python train.py --hidden_size=512 --max_steps=6100 --dataset="wikipedia_en"
MLP neurons of a small language model. Each row is named by its layer, matrix (down: output weights) and neuron, and shows model dimensions 341-511. Each number is 500 + 40 x the weight over its row's rms, rounded and kept within 0 to 999. Numbers have three digits each.
A block is one neuron, or neurons of one layer that tend to fire together. After each block is what it responds to, as a language model described it from the Wikipedia text at the highest values.

L8.down1258:523469531539539489544466435496476536496537523466432532556505551477499498462508544545529607532483508458449500522460470483516567468510507592531507472568519498529506477459452490505532483445556449572567527495540529478511524526500544434502501502538455504497494526484561523515489506521482513501487493520521493515444495466472477486475508542489585452511557485483477524489489436493553460488575502566586488549599525528524458490555525481471506454498417498437443455445492508509500478467444533533478451515445487488455498482529
Mostly separators between digit groups, such as the comma in 19,000, the colon in 7:00 and 18:26, and dashes in scores like 1–1; also some first pieces of split words (ne-cessitated, en-suring).

L4.down177:488470515512465487470438535437533499487529499526566557465541512514481500531454523543500483461449476522517473448502499508430490526427535484457541490515494551470470427488563518524518521505431436502464523512459496475512450590456564477521519503518558523499451524451516444557502514526465504502492482473511517488518538415508460562510486509524552452496492481487494484562540519507529501485508460507491541510495522463525504488546566493443567521465450563437471484565535484486505496435479520517439509496449549424510531398540
L4.down234:475544488450497472522542501473499465459515522523550486509480417532557441503548495489549493516474558519565552457462536508489539493498501517408364500476499484471482560448549481545560517478510524467520532433491557483410530485483510444459516531471499459501505507478602558458503538539541535492516487527543494455492489471455521443473441500490424564461506627481505524508420514560482518547577479514584482532502463491518495432504409531501520517523488507507501453530528461482465496513531497509465523401561488531489547529459
L4.down416:506512534429501505467531453519489506441464540541497553502503524459488514511488585504583522503548572469425481603518456472510496441428479521534530460543534513546474469508594519547493518480470478465488473510433580509503522490566500521459487473505532467442423475519460531454483508452557469417491503518472506472568507435520527551596473491564481534501473546513503498444509496471453511513597543435560547580481523516580480468521411510502511495478425554483516515455506531557519496453463487555485488496531545508481581461548
L4.down446:447493463543408521510458520485481480516591569535542561539389495528508500429494512532463532494556481426515478581446531462473558431475462541466555467577503435568489518468457562439459529498492470482543467464522565533472431502485560496525560481509487551486496517475518497417476519488459547551447480560444506496533489519432497520417534481512424462511505438515503512448492412497483512426396495503498469523554563506486492526429505524495588504530471438427489570477512421544437473496547549522493500511497498560507521471485
L4.down522:478489543539497464439514451476498464499536523505517530516419512519516478469472510455444552512392537459446550552469523459484460505482517528490480437595536466529481565475614546484546477451562517488528516517442518535484541567508543507491505532463544463496522554539492554401484461516531545509511566458475517478455491453483538472472479512490513462524491506492499422556485500478499505418504526512587478504545454496563511447518482546464510498400543464546535502496492446545440486501550449590426455466542535476488476480507
L4.down596:452498559457490476493503502527616490513554550486475457463490566530496465456484520552487548419491512477460449467503514503462470478511580520516496462527516514507489546501501504470474561353484498466572461426572528513516496566503495521567472523495539491496527509498578467456455512459544511474548465484468552477528548417438531480474498470598543518505439536549588549524449441460496471411491472396540509494479577489530459565538479514488549535460472434499528549518532549505478492504522517548502497528420466536481514483486
L4.down632:440494540486475558470576518540483513474455530455505590466490507546445448534493533389534444536549474442456511530544470522539512440604499489505520535535488462519469465469519605539473538533471461449468479474478457456488500508479517461442462530500498527491448557513576515530493471499463534524491463507499491511484503507538431532498457524506514475486480490551550457503478534520469551434530556480464509485500509505497521494555538444527491508509487507479509538480401492501525534504484483495522546534477422487515520599546
L4.down817:516504542523516477519531537468416519478480529484493567476557512458460379506555548570451481562555500453469465503507520498537456484522457501451487542517572536462585503473505495466532507501482524493484502459430537512523539483494492508483503458512565449453482471481515524538446576481518487486468526480507480465508563515470437509419535485533561523551552521453484516458528430489533521547567530427473449482542502491473476460463419493495513461524482538509529446522501539478493490450504547558456467456470468510477531461545
L4.down913:467492514413490485521596464536473505486458571508432514463603523489499589451511504480543528497523516480471511499539550489519469513489576517507475519470421540471508560455533528408519531479548491503471448552488506475438516532529469492481504458523513404499478547524515463499457529518528565479549513523503489507489516478517567640483464462456541550453431524564509501493423458532530501548450525487516511474510454532494591552508497589566443558518488452449544537565505475549529494517528509436445497502504517478440525532513
L4.down995:498457485500584478484544482564564479538489449516481472498444460491496462526434553519481486501458560489509524499535480493542442521502504549556486474570498473480525490437496498448512502481469555497534435458564487443512445562497551458476498525456482492522560543410488447485540531491548560523492445453554447498528447464544515419448470491492485558535465563599491494531529456473491535466511553554521500558487510479502484569484434540503392471477456526464573576476451484509500503529490488542458469519496523475515472536570
L4.down1305:512475483442556537534470564416498437432526480473426526511494556488520534498515505557437453485469483469504487528484518532454475513480562486554517512523452460507577494480450517539508541449464512591476461558484495470489506423453482540451546509516573532488448526501513510474459509461488483533506457516469439554556517497518501522522517558466452474525454485456516463574496535487486490524599534491513418496539534522495498460505394474499502505564526478457510501505462457480475501598551524508515530516434468526490505456576
L4.down1428:507483592566507560497516515576485603445511573495543504467449569493533461506478370444486547414457526509474547478537481512459524486502479385519493506481548491485537476463457461554487495508499442513494452483467509523477535555514533467502546585520456492434454455482493542559467520523532526509544538471497411543495559485456557466489466506526557470523519519532545415470457469489516478524481470492412427467488442496446465423529524536526560513509507497512497495486478475460537474547503420514491497444521493550432503460493
L4.down1520:445556552518452535533473553513430517464624561511522503442518552515498468411505545573529510400456492499530421566554484530451475449451509500533496474547539502569485489574508499545482520531463481400494512475471477499488470509516526567459469479471531479499556465464542466460475508506482462475459494537569495504473504429546428486446588497461430499465529491442475449546470523547498542557495511497500515623537464520472530504510476531476436509522502531478461581439533540524497492491510538437440501548473554515505623562493
L4.down1630:490513536519503507508524513602461495478547502496532492550488389530569504537597453501460478536494537568499476547489573533437445487516461486472550535474518468542512442466545570507446528518512454501521466526436462519467486517537527502415508532546529595530521496518499471478503451511504607492471535525452472577495451560541522465549431473448484519559425535511454485449485498507571486435419470473504499539432527531513534509499415464583532509536497584488479489505432514512511488516519489462439504481526463551481385499524
L4.down1648:552499463500466468463502440533497428498514459448550468433458493520489538465500501495466509496460579454443614558546497492459485473540547527514540489483577488523459528489473481485519541550568483544499521500488484583457451521512501501425490525494477478506523505475468508490529564488479516520530511506538472505602458449523496544522600530529444534511521518544432465467534486566572439505577484521480520461512531538488530481504399639521496495478518425534529491415486502581422478585532591561521506550453447486512503457547
L4.down1705:451486542506497487498536506519434518555583517526482483470504515567518498466484491445409538459509554457529539460500538532479493554553491508476478505514470548508411451447525516465462461504515486512447485491497574460521511479543498505529540501619443506511423462566421456466532509506496496462468569476558467557492468515499463493560539494524489476481489501564471510473539512501473471528481483544488455493482535540517494501440428482513541490526503513569475525527554500619491508481430513476499506516508567499453515501494
Commas separating thousands in large numbers, as in vote totals, money, crowds (135,627; £250,000), plus scattered mid-word pieces like s, le, é.

L2.down918:523517515552534516517504503456528488475485473452514487504513473496544454516506498537497454475475539455429392513555497462578510514509511490408532498464532510509462565467537500475554448536515496498484470491499505450519566494500509500469518491484448507435497488548512497494492496559474513551517473552470511593432571455488464535512564495553538486459571503516496506525581511557465513429422481547542494548537534570396474541506479528554466547551487520594484524503516508550531496517502465551550447464426514526578448483523
L2.down1017:441519489481493536488510527515484503478525515512562559464567457484472480418553440439423548415499412484447488479517481480538494553535580500487493575471462493584480428496515466479524521538537490534492522451498459517454539496565464528538441514450493424490493438607539518519526571560419425484489530409523487508525489462473509551513430436472509516519544404460440535613429492460538531509512486538466461488519436524492478504463576491473524520531523432553481479457481468601547537496516481452475540469509470435524498449453
L2.down1340:473456531552533488538513479537524525478459545595459473505521509472469544530423511423519523466479521471418491497502471507495504498534460496507435480542479438456504467477456451536496543471476572500516504436452451517395538464554570374484462547482456470460484509434487502493494485550480492501485495520517462507479517551488524501538551579464573534502550470506475445492514511447492474588479472439576500470529478462523527465491517484528493462513420425537546516423429498486473494532529563514488491452478532470518520468544
L2.down1818:511491487509439513467461515514470449496474458549563457507538510496495514543549489485571520442536538562530547515512540530501481559458526547519489508550487516556538480464502480507496496473480440490527556543513446546479483499540450513508449582513445495529451452548520444514504458504500508503517483496533504607497554479514482536475510453489561458472546434486422443448540479543471420447453526528502516486475485511454467550491480529482473496487561488462518513492467524525584465549530490493518481478478446516493475426483
Tokens that complete nouns for people or roles, often a plural -s or agent suffix: singers, boyars, reporter, member, opponents, tango singer.

L2.down183:464594516541514487476435587547493504537485494529467463450480474505549467561483525455512494468508504476522470582488575562494482493435578530548475567487483510480538461510503499511484464509525435499535461515486514454448508557514495433425440534591484522497478566482456569486500551451467581417566512442548516459565477507512429548495431494466491531501443438474500484488581439500473517470526460480453514517535556476541527510519470466512485537514507405529532512455512513482477514449486525577556490444489486482529500489508
L2.down997:484527542468537467503478586480515449514497398530520490464556502465511504467481493548535477538490586569505473544455485480463438528548419504432547499484475555469490490587429494453512457494467549507443524447451552501484516484482523447554469526520550467522471473562525487513428512520506512438481502493580487458499482538481468546509410584554518497501542496552454530536488552562460547449422542493499447466496533549517524548431517533548499478491418532502425531515505593465421591504552530573512535521471527508507449416484
L2.down1475:499434496487488508484457547440477508522504466506508456489524469545488545454530473548609536520552563504452437581460551460476560486471450489469487442540497531589549529486440551564487536500504445535545543515470498416520460461520505464472462551509477515570427531522486485472551482468536548464496520529448450533496486457497405491495555443466549433480480497517500486471490541561513504489458507503502406532430544438511540479513541538483453497569449600420506531478530524549470501450443523506451460507584484515536489580501
L2.down1924:450521446475578516472539455567492525479472507534445476450543510559537462479486574517504508526487494439494510497559538467565517546521600471542477466505544441454477520517504525518528463506507499464465420538539527412466498514501548440530484534557474451501541525516571477421475521467452544488489529516563531479479474546508460430527499474513499489461522461481532475490514436552410416534454513540462457501489517478485445542562504551474507510494486409554502532506471530527476504464522502520434631525464501482484543468514
The second piece of a word split after a short first chunk, strongest in names beginning Re- (Reyes, Reeves, Rey), also requesting, redesign, equator.

L4.down4:516483413552463493509549523453447536531492497481496496474526476558566495469480576467413531520545466454480570561553494556487526560544488527432533491453547416512426466512540528496480519580471505468475507500506430482570510569462549504582517524457513525573583500502460479513543499472509486564500510540469542455463432573496505465552498425534445470586422511415474499475508446573479515445543496442407429543489533532460526539514497515464402532408503525383532509507460521533529471465495509536534403451424482432444555502480
L4.down10:529480475532482496427563575474500567539460527550521472504428538529550496522487506473453512484440457464560508466512503574513535450536465525624465454486539480527529535487501523517513502456601514433544540587451482508559459508538477501521461536466414472486465542528564510516482474487470529453530496520526520513509518409491522458492543470469445517552451463428470466528527542494536537481529515526537465429454379542464508512536488495439559531513504486446529466514565523484535520512516521455570523532501513483472525450451
L4.down103:504478507471490512487546530521513529494429420470502550476499416492485481521469488467486465485537633535480463522500461484526532545545463531507518533497477500465511543460492502544513494510496505570471538516508456493445487468522489458483459510525474532536482514586510520514514485505510539527521475475529539507476450511485523409443572483494506438516524485548481514508522527542490525480482541464561509497499538550494429574539515482435579474544483503466455474508521552501487527561505554436508553418497522512508510503510
L4.down352:453543562459501470516543479481481516525456496437487547466457500456474515390556493521478500491479466527517500539555558444457483469543484533559501533456493503445497496451529511522564522437509469500565478582539512554522469520480434567566502501548487474539499554502466522500507486496572586514516523487601484484416436486473550503531477500505481477452510492494512460493520505497476588458480518385572578488517506540460544481496524481493461512561506421497385493500523460526499488444609536580594418481516496502555539560507
L4.down419:443559450469461520482491511528520530481538471470569444450490447469465462528556493555469567558514526440425533493481489520473512496462474518520512450460447539494536498446560566418535468531492472495486522498482469409449510484449468494573575434536471531477538463527563454473534511537503505508481487521528500491488468548506550556526484550494499542489579474518481534514560544462511516538551515499477545460503496548485572538571553574492479466461527451511524445534497592540475466522504508586503477528536469539493513497458
L4.down745:487528450500563493434472525565522531476531519447518549502441541463487475517568479481490506487543517472533434491421494493507529541511498550540485480491482540490561479531482511445430545460501504460464459418482497482448501534476496534501491548474497578481444481525515535384526512549512484470488552506543462496512539487474410532543525538545524522484472507573506473430461478532437544586540524508496577513478555489489483508511512551435509522499502523551520519427472482468436512495527529489547518425470495480507502490498
L4.down804:583483496523490517524486464518546469496539473448490521518511534552470558612459562461511489492544522531551484407522514502541443492528547452513484560490485505508526463513442511503458557463559583514536549543481527527448502582518460463609493517508442566541447531425526446462464512475516468541489490518583523441524462484439536537472506512492502485485491456559457463483538480572454447473449501430543432463460472557512487568428534506486516480490568563481466531541458536471494502436640453459545541503464516586459483527461
L4.down938:541531463499493503633482528479526429456543523496503400508456437559539446453546493539534521496503579512500477482511495568540506505492497520520548437516460452477435480554514517502456423495539420473496519460440456462499511517537461528544480458466538546402390496511514517424441470459459430460474422527456503501460452490520460530436458504515537497497534554496507495600489481502423522538496561535543564452493556516479454542492437510508545508466371531493490496521482422576500553496474433489478518528517501520521517506425
L4.down987:511564382523556506499467509466526533490567494515460393519542540487484536584521468540532550549455527486495541545532452535513565392472477556483478546489497534554473483494398484526491544490490488510513552515468482468464479399528503539568452497415482521491487481551467506519467558497532495564432417517481462489556504558535534532468546463457537462527533544545483489496532442453565488497538550478487462462529519502495518601523575476528578445586469452536435515475524463463462489581451490499580549519443452568448497514514
L4.down1150:530498494457404515475487528557463517496581537448446514472516488519555494516548525532457544480483550463508450471469526476483520611510573488502507573476502454481514503445504482474484455581601478447454475538520461518540508518433563488470464481546525484467453469485478407448521464539558539405515555519464485503516529466480505658469569513508502498521463498383568518473469495578531498545515473483554491489505540476534529604469552519518459462529517497517502448512525472535519460506494565540430457479480461548494449484518
L4.down1227:503472438495522516562450476525450500470459556512456480562461544524428428453523438504498531500476492564513479504413567492489468476475459542514472521547549473495520444426567454580523561513459490444432471413504507511476551509548474537591554478536496471551451506445475471546514546419483542508464471551520459553502523515513490489467442485533544514554517521470507459452461443499485482518437527509541556476472513538460412496522473547474494540552513529507455540445513475485488502488457484513472473473563514453464521517488
L4.down1297:428455466430439495486469499442560488486557551479481527485557430528444497442527441507511422514490502502461423521473459537549574448484476597452522489491467483453535502475483470496494507525468510573542546541574463461499506482459493432523557405483479468505495480552414515437503523459568467529468477512526449459603408546574555457542546523510456464504465516530570487500506487450445517525615505448430554576464495556450504534509549498426438487560448439511538453472495454451517576497563533536482503524497416487542502442465
L4.down1588:501475499478515567546509495512539432504464484497528498529440449529465476489545505511502445504495600541473511479527421480523538517494495540470534519541472538465489500471522441453463554529447457465465508503496406457495491508497490489486542471539423506485455457569503532457526491488503466530490476474456474558574435538544529514523551524504464548517488490488484492548503493540437463516475522470530522497460534587446465561569475515479553434550442419503512487473479403570532503557454556526541488502479461457507534467513
L4.down1612:510554475445480532580487493477534462542526427457464500532559556512585527445484504501569499512559513536552524472460485504559461512370548505520438488457519572465439487508491531564470493495470513476465542446549524479505502562488509478487541554493445491469476553498526490470513590495518400530430539438496596533498437532525501517480452457449475534431532498495466572453483443480502524458517509482469521511526555532413501535508487435499496519516459466550505426474504405564505470513507398508523558436516511499411511553503
L4.down1752:446502487510503505502480482397491455500539543503483518497467449518459493458482480594510505481463438533518378507464568485533558446504527497454494498518452492509516490527527536516535431502491472531563484480527506486499448467528560458524545445476418487513522472525480552477493542416503526493512524472384455461449561520550505511507495548470518444489453455499545523556564474592496541425465510536520487467541500452529487596500557533552557480543480424538559457458510481501566482528523615558509524530477465429504542425485
L4.down1841:521481469446414484522484496396541560561533525510389468510503538458418572554551496547430482481447440525458489481540436482532581516481573519501555513445500544482459490464504450505574451465548473474530538524474486494538513534469478495466510470531505553472486505551515485475453497509545525503459484526499483525560471507515539541460576521451489517509517564433474530497474474455481543468481480469493558502504483543474527512448525571445508534472455524570546446568482487450510544502487511536486503464467475470521426477490
Main finite verb right after its subject, often a past-tense ending piece, in biographies, sports and history, e.g. signed, made, elicit-ed.

L2.down258:509527526515527562501448499483422479518463533513455469499507520531489525448478546508549562452452500496537569533513469382502538467403452458509522492467469520510526466557542507515508523591529511528495537537414590425410501454498461540548569525467498536536461407545412506505506498525513496529482501463474500545482440503485506539461566486499485524518473364558484521492439442514550491556518499496427464573500495535490538471498546558493494509482498514476560496399478494543566468510574518481529420531560485458539564491477
L2.down543:498522463460544517559555509470475546519497472412507463474525435478429422524457515429513503473439493413470495516521486472536441454476496500558496453453500522472550546505446481486432529602511480511503606537493465524533486558522567495558487525426536491526511508574512532512504516469419472460556489531488441429528521416465456428545440532490496503454422538449524450495507528562527457500519468496459523497498464507372480581519517498498515462509443511430514489468460504557492457515478563540515514504493560499529480511475
L2.down1351:542547480476429476475433521577491506447511591529463552580501506525554480548477483413506447547501523497518544493452534544505575514499496421568528571499478512456423474447468426445413538438520463512437498558471494580514500559448539491521469516507523521472484512447490503454522526577538524468591527516494486522482513558518548465474520505487509506491591487482472475430510523529478536418538405492551485497448410490489540509515510557445439515515419550549556491550481466526482426541433500501503457583430493543487442495504
L2.down1355:500415510484509521480515537524480469468543507529424525549513540531379489525610505433510474456552512488558479467488500463467459573493496518600555443470497496466494497501575448535515512523434514452488506561548423470468486506513528493513562469501524535517496441563473476447517495554517499537509505442503517502532493538517475505517530464459533434522569476458437535477533522458491442531465488587475437484397445570490526507552552481523512503494551457506487491456642451509537535484493531447467473505527520503485531496488
Fires on inflectional endings (-ing, -s, -ed) and head nouns or verbs in Wikipedia section headings and career/music/sports prose, e.g. "Performance-s", "finish-ing", "recover-ed", "made".

L4.down278:575501480507541493498487472508434552504529541467567508538472462478528468426475486469500499495456475510522478520543481513582514486431517459457534523467501456504534466520432546518502543471472516538436536501556522508513460471411483523596433571575518463558480467493443575480525412498445459545493488443540475428474450528520519572555472510461546473489565521442538461486472555478442522478482525495464475546473516566479479451514497505458485499518487422524417464523475431498527540418483497474495457563453546534564418523520
L4.down540:472539479509530504521519544524523457411510497576528537546453474478510509456535481613522525536584471530548479478459445499500438532465449514549504476449590475531617421454467457510513474465501433518556560456521528594491482467489425546596487436498441536463476497490510476468471533513543462571553524495468476557484438464508475446569545527461487516532531497494498506519476574458524530466454484460498584545491572519464533452569443465423519570502528481525548523431537473469532471525464530484511532489552479508519544548491
L4.down584:531511529551542484531383512509460496471493460544560490526446491475514473488551464534510489489552500548491483511496539454455455545418449578563536457536555538537553511489449501483501531526503442532464516498574416487517506481479463536551473472508469581520490473499567504480515496501554492552500516515461521619441515491532494480508524494471554527519615459460493503374499508497453484421454489477428535521469492499423457466515476494432544538516454556583546515560519474543533490440411536557503531465535477493526465450490
L4.down683:450481523511489481583497569496510453475518472467528508550486496535518448511479535517521492515526489551544519466517534497510465554510466499510457498511467494511478569472487447513553549495476453598533476466512538494528514494507508482446543470476479489592499602553521479493530544484412467435439463438463522525488438544514541501470548450462547522456492552519447555456537562529598467429515472486510500517496530490547578416522515566398453469519472454489572485563454508494535496463466455523466481526497517616367496551493
L4.down773:439584556515549482528530478584488440412502387452543521461501528471442502507497479486501485440520503497476568509503464489511437474567420453496490503504492530515548429538481523508531529443518487497480549508499436546562536486463502538525462536451520610484520487498494513501441505464468500513465499465497506517526513469515471409509476563604448541534523505447489483508500522512546532547515515513472530503550478520488498474507558507492472528515518485523483524464519541548522528491516592486564526492540433534455524511473
L4.down846:464517537449485550482420430459490445541469509519567479524527547553494552478530478548526483452485513524521473412403479463470492465569482515574533468501536482517553491475433566460557454415567442497512451510520448585463540491465459482520502487535517516550437443532531508491511456469476511486500539491460415514484559597503510524469469473441417486549464527512549468489438508518465565471483511461479527533483466558402432504543469459466479492507555506548525532479527542469501505543448500529580426522541473497548456485513
L4.down1192:538534547577505489476498487493529459536513489523476447541532553493548506482483480503511480471512489522546518502522459429515557474522509431509540482495518522565545606452503444548499501438605475578505439507473518528466454517484543442538455568443474503463506484551477469483478442544540585473567507540416497514484539421477513490428534476457479526460474517484478466554501422564443505493435474462460502519461484546480493463462459471465568493544498481560485551543471468471489522482537550454486511538560472484492424476460
L4.down1251:517557500464502537494456510536490499523528503474483526485502526506500556505440492489463495483472485500492569477506478521460479519604460480511491554522460476523489558533549563511501545512482587528523513478407480497473501475484556411484512428518549557466493554523444497524440518469498526448501550446463413536480463471419566596475488527529471424485498573466539540583480509539455538514570501524529516529494458454455595506524530493524543440490470498495420595511516567483497464582450453515529472566500509521439523463440
L4.down1274:500531522454420540496485499524578540469486523478427473492457479453474505506482553492449534522417499507467483475507486507481499469539595529478542511520462508555459551560500549555488539534564443504479470455534466501500493428484544496592453491517434466442470501511459465457491532466543375407541522554495511490559512511464515555520526494535535541467469498487530457569447443492544527513527510482536529509502452486474496503508435486447552460454452506445531573527474461480463522515510478521491486552507414446543519543509
L4.down1303:496574501518574500536511544443519533466534495515492494419491439506463521435413520540524485415576436484501515541492426498532556426561474440516541571503468548463505462531474508466450576563480530542502494489493464529535504492458486507571477447470485515611537519493451488456461528509497518513467497526570453491533492560506499457522405465556515522497497521494550429544469521477499445526525466495514518433474483392503394563448533557458497478492545417508513566500440478538516584539420544489498568471485501470570540520544
L4.down1360:425566539398503513454549452461516554532507489463528515499546465514530603560479443504448520469535441523488422468519477524452553407497504507501452526446571515496491490459463534477526415501458450411506525521513491505528505408555441573465483547536490526519433497478476495535504475487508482557514539481537449465469504507507462485458482498493484524550516491536515514501454526520532567499438483462496620518515443575505499510480540539522545529519550528523508560458507497493490473514506524531484444498443524549519453499528
L4.down1389:430551499547456542499480493478519512523484480497523491515401452482457499435531423552452498457568524524458481453518425512510464470442494529515453556491538478508488529469429557487467506477512469518489535472550500435541432516483461418531532518510485535509468566525536535512500502427510398492427482538505489512424460463534433553499502503495465528459534443434499415456530436492512533416506456477494547490449598550446478470484502481550522618487469536508505502444511539514583517484490507505610495494513466477529493473459
L4.down1703:466539518579564480570454547472506457459523451554460482454454500614473524502488611486486506481576505596555501509465505488486550519546528457495562488482486457501483509513517501459557519585519539488437478453453550468497435522455530508517555437476502501465580435524513566497515498522414493514428485440510515411491482560502500506527561548471497472500503464464444464513523467541559466538530534525485433500464527480482479432444503455507484454539524429504422439487479462499535492581473526467554484509568543473505496474505
L4.down1880:529524532497509441477499483497577545522532467532526547502448466463491476527479483525448494550535539488503547419556466552504476503515466521576539514449495498497528427545484432453521500526460500524547543521552435490575534499541424503486420492506483538454491466494439543453526527444489392484478505529448510475543481496526449445525457510477506433526496508568459494518433543458524454435433428449530581432576498512541521458534434437498517549483528505536545441500500581469466583552536431499558490522461549471516519461464
L4.down1982:541531541542453498490515447450478449499508505521542406496486508442490465568489483434530441458508457563483521565509469509516525533425523551530526457512477525469563445450405514471488452402456495519493467479519516527531541453491469518557499492464525504488467509463550437497472427535538468498479491594487475527503498482509469537557499499489517515509472571474504514504477495493476532537482522516515552478473490553525552559461478533514506529497507544517467478510539574499613489450498492483488525512592417537451457508455
L4.down2021:421510481504451495453482471441510494522485438532534541532507557451458486476557452455462453462500508549506498442487500507514582583506474560468497540455453546529437498534500579442490526535533441496530521482507407556525440515525462449465486553525526549524481537539561534536507539504509425495475483496476519497522455523496462496499475490527498497468473525455482445475477513468489563462549485445486491507507551528457534537497516527502508566535508550484556502432467510526524539519556500597620509504504498485479497401452
Ends of occupation or role words that usually come right before a person's name, such as guitar-ist, football player, artistic director; also "by", "of" and list dashes that introduce names.

L8.down836:489444501503536496440473441508476528479404468455569473476416477559455516456454472531528479451480556518549516505490462436497431507482539439511529498439468514513577529515507562554406544526544536490537495470566560468464495501555403508520525503492474436511528499511539434504496464557514566536543497418520541458522495495469490497531515491510435506521514525478463552517526505502507519553472501478483575547500517484461439458540457494445535511465519490503487482478505505411451536491523422510531567502447520512548535510494
Last token of a role noun or introducer directly before a person's name, e.g. violinist, drummer, former director, founder, starring:, directed by.

L8.down244:477500518484558514505439498513561451494420543326487526535525411477541554501547505454488454428518532495506478538544489553510469506498491496537568564529415476500529502520469504470469512556544519484461506514499515516473516490534533476394548495494480507489519518551547529538486471508439448565560490446520458566525455558484498577516529492560471509502497443509571420493574535483477413508457450538489479499458488529457427484511483487491544490473531497467509501475467477504537490580450536489552530477432415463555530507528
Verbs, mostly past participles or endings like -ed, that are about to take a preposition or by-phrase, as in based in, led by, focused on.